config.yaml
num_attention_heads: 6
hidden_act: "swiglu"
norm_place: "pre"
norm_eps: 1e-06
positions: "rope"
rope_fraction: 1.0
qk_norm: true
attn_scale: 0.125
optimizer: "adamw"
decay_fraction: 1.0
max_seq_len: 1024
MLP neurons of a small language model. Each row is named by its layer, matrix (gate and up: input weights) and neuron, and shows model dimensions 256-383. Each number is 500 + 25 x the weight over its row's rms, rounded and kept within 0 to 999. Numbers have three digits each. A neuron's up and down rows have the sign that makes its largest values positive.
A block is one neuron, or neurons of one layer that tend to fire together. Before each block is what it responds to, as a language model described it from the Wikipedia text at the highest values.

Lead-in to glosses and units. Tokens just before an alias, code or unit: an opening parenthesis (climate (Cfa), Name (born …)), known in also known as, and final number digits before units like mm, ft, m.
L6.gate79:476470517498496492459485501519502499486484492489465526480492505548500469484528492506503482459494442496495442469505515546521530537507516510494520451489496500519489493461473525508505522494504462542484497489573505521525495525554512457503449488495478491485504498469503531470490520539480480457495459527453547515505514499515502505490517493528534481472528494469481462532481514517501488466507
L6.up79:507487527545494528508482479498467454524505520519520476506489505484489539490514474476483520481474513507516477565499524522503503481522457498459520521514517571494536481526477473521463507493461482453510526515481529475481497490504494470526496513467486546496520473522511499509527484514494477507555500512513537525477504538484501519500490533528487482468515474465526464533489491496458392510468
L6.gate323:523504484462495497470559517505473498477497498514444516496518480489512528479500533524500486531545493476526475529490519502504459531542518485471492525478487450495509510459507492480527564507521482476491525503474547453542486509571477511514497531536502516506513480511508479484512495515457495528502489506440512496540483505504521478528539445498521514467497479473506539538502510526483492499492
L6.up323:510504536512536501503507509518425513473520468484436460507450522495495455424498468534563512528482519505542476503486470496510459520522496511496532508504499490517503497515515523475477521486497459512520504507505499518528541514506463484486481546489460495491473504526513550474490482497494495489490510476504495523491494509462522520483518518490562482466492517494491528536486525502488471481495
L6.gate484:495546484505479496498524480506478518480520507534504480501538483526503527488488509482510466466513448501489461516526472503494504507520486508546466491504523545475466491479463487488457460489443501503481490537466544504516448521525527505494495541478472459497504483514475519479524525519523519452486475477509505535495479491512502516511499537549516529521508524520508431508469458534481462465518
L6.up484:461503551496500465498523528488568499492469557550496515532518507513496516475528487483521489521474493479570515466530469553540531508478520477500533428511506515498496488466507495556505527449541479437517505514516475468517462484506512500511477424502498506517476515515468505475507486515510489499531483479528460538495493501513507497455525479514514505485510501472531476496527512496475496467485
L6.gate514:492539495488495475569468483502466510510503552514524492474436491491523527501474519452496481550492484476521486504510474489510486506456487487541508486522515492504481514504519511491429486537494483533531515537497481506475526482553491468513564452510528501507503543519500498502512519519561493516480527515480534524475491568529471519511508544517516506512544489494526513470490520495532497448546
L6.up514:476506471472479479484523497513462484536458488555536519515522505515521565505463487503455494488484489534548542483522525551496517512503478540499479522456530477523508491508487513456524496488529545485488503487456497517501486455525498526449487493495492507465453505478486509515509486505498456482501499484502552502454518478489491483506491498505498546489536525479492454507502533519515536485558
L6.gate524:520517474533502465483528489511504525515517483494506452462463503505533506537454485492564455521507462497531521510485503494511511480512528486546516547522537472491524520478560487529525500518491503526517498507514508545513559506540519479510491487530518483481513521506513529465466506521508469513537489475458543503492474518500496512481474524503531519466468529503489476532412450506456489514511
L6.up524:480499474509508517495508514538494523498530509497489517491523527540515504505499511538454538516539520491502477486499503523507492542503478481519523491524526486536527464440519550533529515501512518533480483487513530492492460495526496503496489493501509471551492484495502497494473482516492538468497530489495531509487503486523504450506496477458503521503548468506519499562504473477527489478473
L6.gate565:471529505463491497474518509504512491501504484509492489463486497502464465529507465496496488507467505486498454523515513507492500523514457502474474516513541494523478467466495483509529500513507487512487537502517509487535449538522513465512480523493498524519498447467512497517532515509504506482487504513488493533482497513430550483463549477488490505535491480441497466449499476483490485464487
L6.up565:510466490506508468535511537538471545509510517528514487490482530470485435516459511488493514528466496464479515506456503503499457468486516548536459505489554506495508497495465510511496519508528524495473535530503503525541471468513476463488468516513493487507508489506547514514519482559486421473504501477489483537514527461461491504481522508538523477503523486508511499478493525493503517487541
L6.gate641:481519485474489445517492487492530525526477520538509481477521465505527501480512502537527476523496507467547450481510494494471477549458498483514481469454505481514510489464493554490498506501529476537527498508506556493503513500511505483513543510491469489526522533457476480514495479453517499486490514514476547453511440535487471475453484473522493493537531517519516463506481506509491468479487
L6.up641:545500456438480534502473525448503534558498538516524501513498480512495502505479490435524472508514483481499518466516545498505476562464510495521458477484516498521487502485481511465494500485476475504503538492534516511455528507530445517534532502503495483549520484515500512551520521515472490476501541501500514533485474512479523522483494535557515439461531487481551452498515483568490483499460
L6.gate916:512517511459535528473483527480475535512444505546488521524495515508470496531488557491466483476475493477500525531485490492484489528523506469472526455520515491488493558477543491472453473462545479441517493514527526511502530515493501472502469506451483485492535492490524540504524507492538486489489509540485515540488538502459490529464525480480475508517532489505445515505508491507459497487505
L6.up916:498517449479490560503488517479471495506489508552474472532502550542485470497499560495538503507541498517488512553495496553484543500502465520430487522500517519498476502502520502526508440470502474511510501519521457502505516503491517500555485445486470476555483475525485488493520511521504480472528487493497507511513525532479516528499504469489489488568525507468482508493499464493484522517492

Decimal digits, mid-word pieces. Digits right after a decimal point, as in 58.3, 52.09°F or 41.2%, often in tables; also mid-word pieces of rarer words (Montg-om-ery, g-el-atinous).
L4.gate67:615515491510501522529504477462495460505487515464493515487498476496486478491502495461502482485494515516517483522463502476524495517519520462464526508527538484512515493464491494447521521499447497490464470527502550490461512468505509477522529478507476553476506494475485472464544507504547470462502513498475488501494491510509491508492475488510518500527499517515515491459495483513464487528514
L4.up67:486552507512512528457557482487505542478530511503484511474469491496473450456497516523492457545475525507493484504494490509494496499499507508481480464485492504482472506526482525501531508530518479506514512520515468508520531519478503465500471454489489525521518534489528512469504461483504466481497517484493483527526526487501483552503490517471522453522499491547569524514446464419516473523476
L4.gate832:511482472450505493433543547509505485498500523485515515505479471491491449484496521510478467490477499489544491505505469529554517500516507477503519493491507501487489505464482482522522524524508479512480475533521511460520503507503462474492493494501529501526543518440501538471508476532488504462516507481484487463499489531482512497500507515524574507474495480517494480550519516469472470498491
L4.up832:496512498512494512545460483525498521496519468491414490480514513531492548487520508470482479517476463449497491532463558534465487491524541499520516526528505487500502478471511489538497521491512487486496528535498523482500503513520502473521441509499523555549493478483550494505517457509476486510480527465503508495458481488548514468519491492463526520552506513513477511472461509485479499511497

Table and list structure. Line breaks and cells around section headings, table headers and list starts in Wikipedia stats, charts, discographies and phonology tables.
L6.gate299:509504498479495513468460472513486524506516514508487499522519517477503509475529520482516524483459488459484518495491506507476488511503462479478511465516504502519474537480536476438498482520479530480463488525514529484513472519522506455509521502432523477493539495494475505468490498538546458494455441530470484489515541422497496553502456478493489551515497491509472515474454530522516487486494
L6.up299:496519499488481507447529518519465493512480522489519475502499479522532469477485500504484490464522515492460540492509503553502474506493467473548492462515513553527509530481518496501449467511539484514483493505527513481553479527521463488542476448473548484499512517478458483482446486510557539474503511535515514495489493465479542494469472507526472491508537485467527516479458486538514469502478
L6.gate568:466517463537454441484537504507490508505528552494522428529524512514522489465503499512517487512496477492490452495518480527506561514499487507534517451468493479535527531481483485502516508495488489503523461498525507546532503507493519488478486488502469534437503522462508520462451455517510506454479471512473505483452472469503471499493499479493527501478477499498536520508524545484527525469513
L6.up568:468443509481471507495523518488537478493455474532493508501459504467480452509503523527550503555480466462470528504508518460488516476481483527571493486518477437540521482462534469494494523497513509473488484524509466480543509496528526467500485524487501485523484481493488495472465487523526525544462559561495484490467458471505529484494544515532474482561514475502517500520515522487489522486556
L6.gate703:467494494479507501518503481546479478504508494506463505502533527468509495538536533523509495480507532450506523518493505527460510504495535506513466444478533509476512430530464483498502498487468518475494515493505509459504514481499458478517449461530485503491475494498502511498494484489472464502494505500532513528531507510489464534534528540495479474519491490488497507529486516474499488539485
L6.up703:479535497464476477501528522531478498499474531561495513513508521507513499511486488493498480489549512465523531459489515542514512517523519531521464442443496507493514450492491505499537521450490517482526506504505537495506488476525473482500508493505451520520473494463534486498487485471499469503477532544543534544551490494483505504553502517498491482507487540454504504505490535476464517510491
L6.gate794:526482527550485458488511507480532516482524491479547489543533500488478505486516527465538478482517492510485460487543493478498510488503481534457497510430466450503524519512510493484467491467461478480508512531522520500530518494483473480461442466447541541459498540527490534506481486465537525471516519526470493450504518483523519516547491487535505485459487518511495500511483505497502483485532
L6.up794:507499476515503477476507502504448480490549552534519496542493545494514554468530531509492471486497480533529445530425473512521524537481527499504505455516459505452474477487492475529508490468497486492514483525478529481496489498501493465541491507464477492476475501491445515471488471538527522492463535530492482537489540506505537482472469511501466514485507477525488497475512524519536468499463
L6.gate825:497522474521461534509504518514451508502541519551495479520504511540484545504523485440482523467521508538513481463553498504518485525510500511493490455507507462537469509501509508513525516497520478436477489507530536483499404530498482505456502505506491525470499468497547525488441501508509542492507489470481500519486501484485499484476443467529509461492524475474498490505579528497521499508504
L6.up825:506454540493477448482539552469511457521477480511485513504505498498509428532474479485501503475547496525489519487486494467490519506491473490471473497503503489515477467484486492460491484497498479485497532529509473485489536479478484510475516522487507482522511499517537507478499479438537507504492562509481497482579532493489495456506495505505508436514537513530507504524483555506526537507488
L6.gate854:517506507489532436507543524527496475481498548510510500528478489521528495516498509470506523510523455522518519487496535524513483488513471498467497432484520467538477494473550471518516521520479516516454489499501517508511505496486475508495467498529444482475481496428525495470478491508496492494530474509510506511469529490522484493515518449529459511477501473494487485502518527493434506472505
L6.up854:446498491535521498546482483539489543513490459531492490461511492481513509529512456519542476521487501491462492490498535513473480469515526517502468484515508474516501473503484509501513543526490506479502527499466490496529478477500510496497548530522458499500527492478541494514513506461520492462544517467490544537486504481472460488528520531515483506544509517567521496491480524511472503455484
L6.gate886:509489530516494477498520508494490517548493513515492464515479491526501485450511518478505458501491507473473513482512500510517518530481514475544524454450497545481446551467515499520486531461521548515495479495516470525492479505485514500501482492502455517547481535520508559469508515481540498501511456486534508502476493505522490497478504491446519484498494517448514472505471491515527487464525
L6.up886:467485534474497527552542510507539484487539506519533442520474506517519498512539514500489508504536489488485519504510521558544527484505525526503526476544541523530494466484488515492550494517442525482489455501526531467484495480509505518523484513533455456513510504520477552486480511486485495503533492509512493491493494490497511463507504513444530460514506505506547485541503553503539519532526
L6.gate951:486461535485506494517502539507461511517492515490507488533496551505520485494533504450522484453482482476536505429506538514511547527505497503510539507466549525524477523495506512497512513513519501476554525506495474544526509499473502469482479513473464486496529498485489521525515517486492499487487542490507511513496480465482492500494493537477567476534516514482524472498441479509473522460497
L6.up951:517533576501528534547496497485501495516459513499488492533512490509476520513522447462458506530470509498551540542535503486495482469485485443500489518513456470469501474501528478521471476515532526502527491487471522490517499497467492484494531546509492524468516550474480500506479521518482521500531483493504524505489451466508523488458511523513496498526476463528544560478465470508493495469494

Before predicate adjectives. Tokens that come right before a predicate adjective or participle: the un- prefix (unlikely, unknown), copulas is/was/were, degree words more/most/very, and -ally adverb endings.
L4.gate246:523435473497509500468482508518477505477538497475440509494448446468489479530545541515521484478500501504490503473501522494461521485479484475531474524486499527495502528500470463504476534493454540504528510499530525511563442467510517508507500535503481496492533529472504487512527500526501473511481477464471461523510496505493497510497502469516479499474490486535460489461499473516486495504520
L4.up246:527460473482495506491467534547475500458508499523533522522516510476501461499526500495481533476468483504498488496505485464487495503473491497527504527516523521517479490470519460522473471534440496495457478491474510502513490506534543499493472495450497488467503539484477521477474491503548500469531508493488487522496458478525516510493490483523522512494527524501508498493502514472482506492535
L4.gate544:564510485514509477428480506507481502473532464514487554514527503464484491507519524485491489473464490461521553493509500479510489524478488499458508479487487481458509512475500477442503509502514484512526498497539540509478462555527545517481504467470492515496497517472531472489512483504498470488502447515490497497516482489510483498496505505523499513466501472483460513480524482465489484492496
L4.up544:504490470520484516486490499474486487430540475500501502538506445464540475480463456493452546486481512544503508507463497510486499516504521459526506540516534523474517478520505484459498461491476529476470483517521550460471495508502536516508519517499482527488509525477489491533480572517534514469509500462496484477495434500511484517515456468499486465509522520484500500519512506476527510523521

Tables, infoboxes, census text. Tokens in data-heavy text: cell-opening year and number pieces such as 193 or 197, L win-loss marks, census words like under or had.
L2.gate73:502485479471459505497511506491473459526474528507489493470497495454479510489470556499515476538511471505538500524457493475507520545507470498473526524464496488492463527437503536505483448487495521502473524515526531487518477504531500494494501521500505492521471504487476516459504512491500515479510495503488516484458498504521484514424521490448518502501507447528506491493488507527479471514490
L2.up73:471530460523498502447492520486466514490486485485498486487497473474477519505516484506514488509514484541526466495553540502529519516527515463503475522481467503496500486510479458530527537513518447491512483482500495526503533535485503526525506477493453480549508449467546496472475511539481465470514483481452451548527482507462505484498530517463531487488465540476491470499462512465570496483527
L2.gate416:546453508487510459457523500527511558507518453502500508474487488513520469489487512503486483500519484460491475499483489513492542562501506466517538539490470485505470532476498522461473513507465487512516496472541503509523483509507476502533530476457491486539451466481539482465446529531500536464469488596493479504488475458475550553488513537481490490482471532499484513499484496478488470424563
L2.up416:531464490462520499514470542505498491482478477453495513475489486467483526495483477490507519494531481480517480521509524517532507509468472480502519532492486515515492509490494505473504497547447523447525489438535535507515528482552525511534503527501511513534464450451513490523503490500526511504467508538502470502481462504509512510523512520513489490509495520479494501493465506531476490502576
L2.gate880:486471535480509482475561516508462480505431521494526504504502482500501524484483552504510502515498467524503461541496494461531503491522482548523533506513484473500482492461497492463473495503509473505513511463535503537532498462536514478512498514508492503541452486467516505474513481524501510508539487501489560482456509519543497522498515539479535532499507464509513484553491498520481488511497
L2.up880:475472498505480535468517495499520451522485430471504517484497523511515465451464485490499490525509503522495475503509520469479491504521554456576476502532513464483515464518486506498552534502524533527465486470517477525521532522471518509506509500512476518470487490492527477507511491473502501520509520491517529564518488502459528508512489502509523535480505523513511550514455468528516478541505
L2.gate990:507477470438513516454509525499510507509483519530445481499486488498496509494486480528539484508496458454545490509509487517500488486473492489506510477439538484501511497484490528465537493502500495487475490505535511522508504510507488462502457500490501444495512518460462514462499484493508483526494509511482480503540494524532471535552531490495523477486522500517505468486493517496500468469519
L2.up990:468493481471465495487505515512509437529477509470508491482453509517472530456478503519492512515529460502519512550499489503479517493463487530522525472519521515506491519484498498509506493500461507516509480481510563507506460508506507566521449518484523494506486475516519496539496540537532548534501513489476506532516494518446481502465511523434514505495485453503453470531488539511489490490519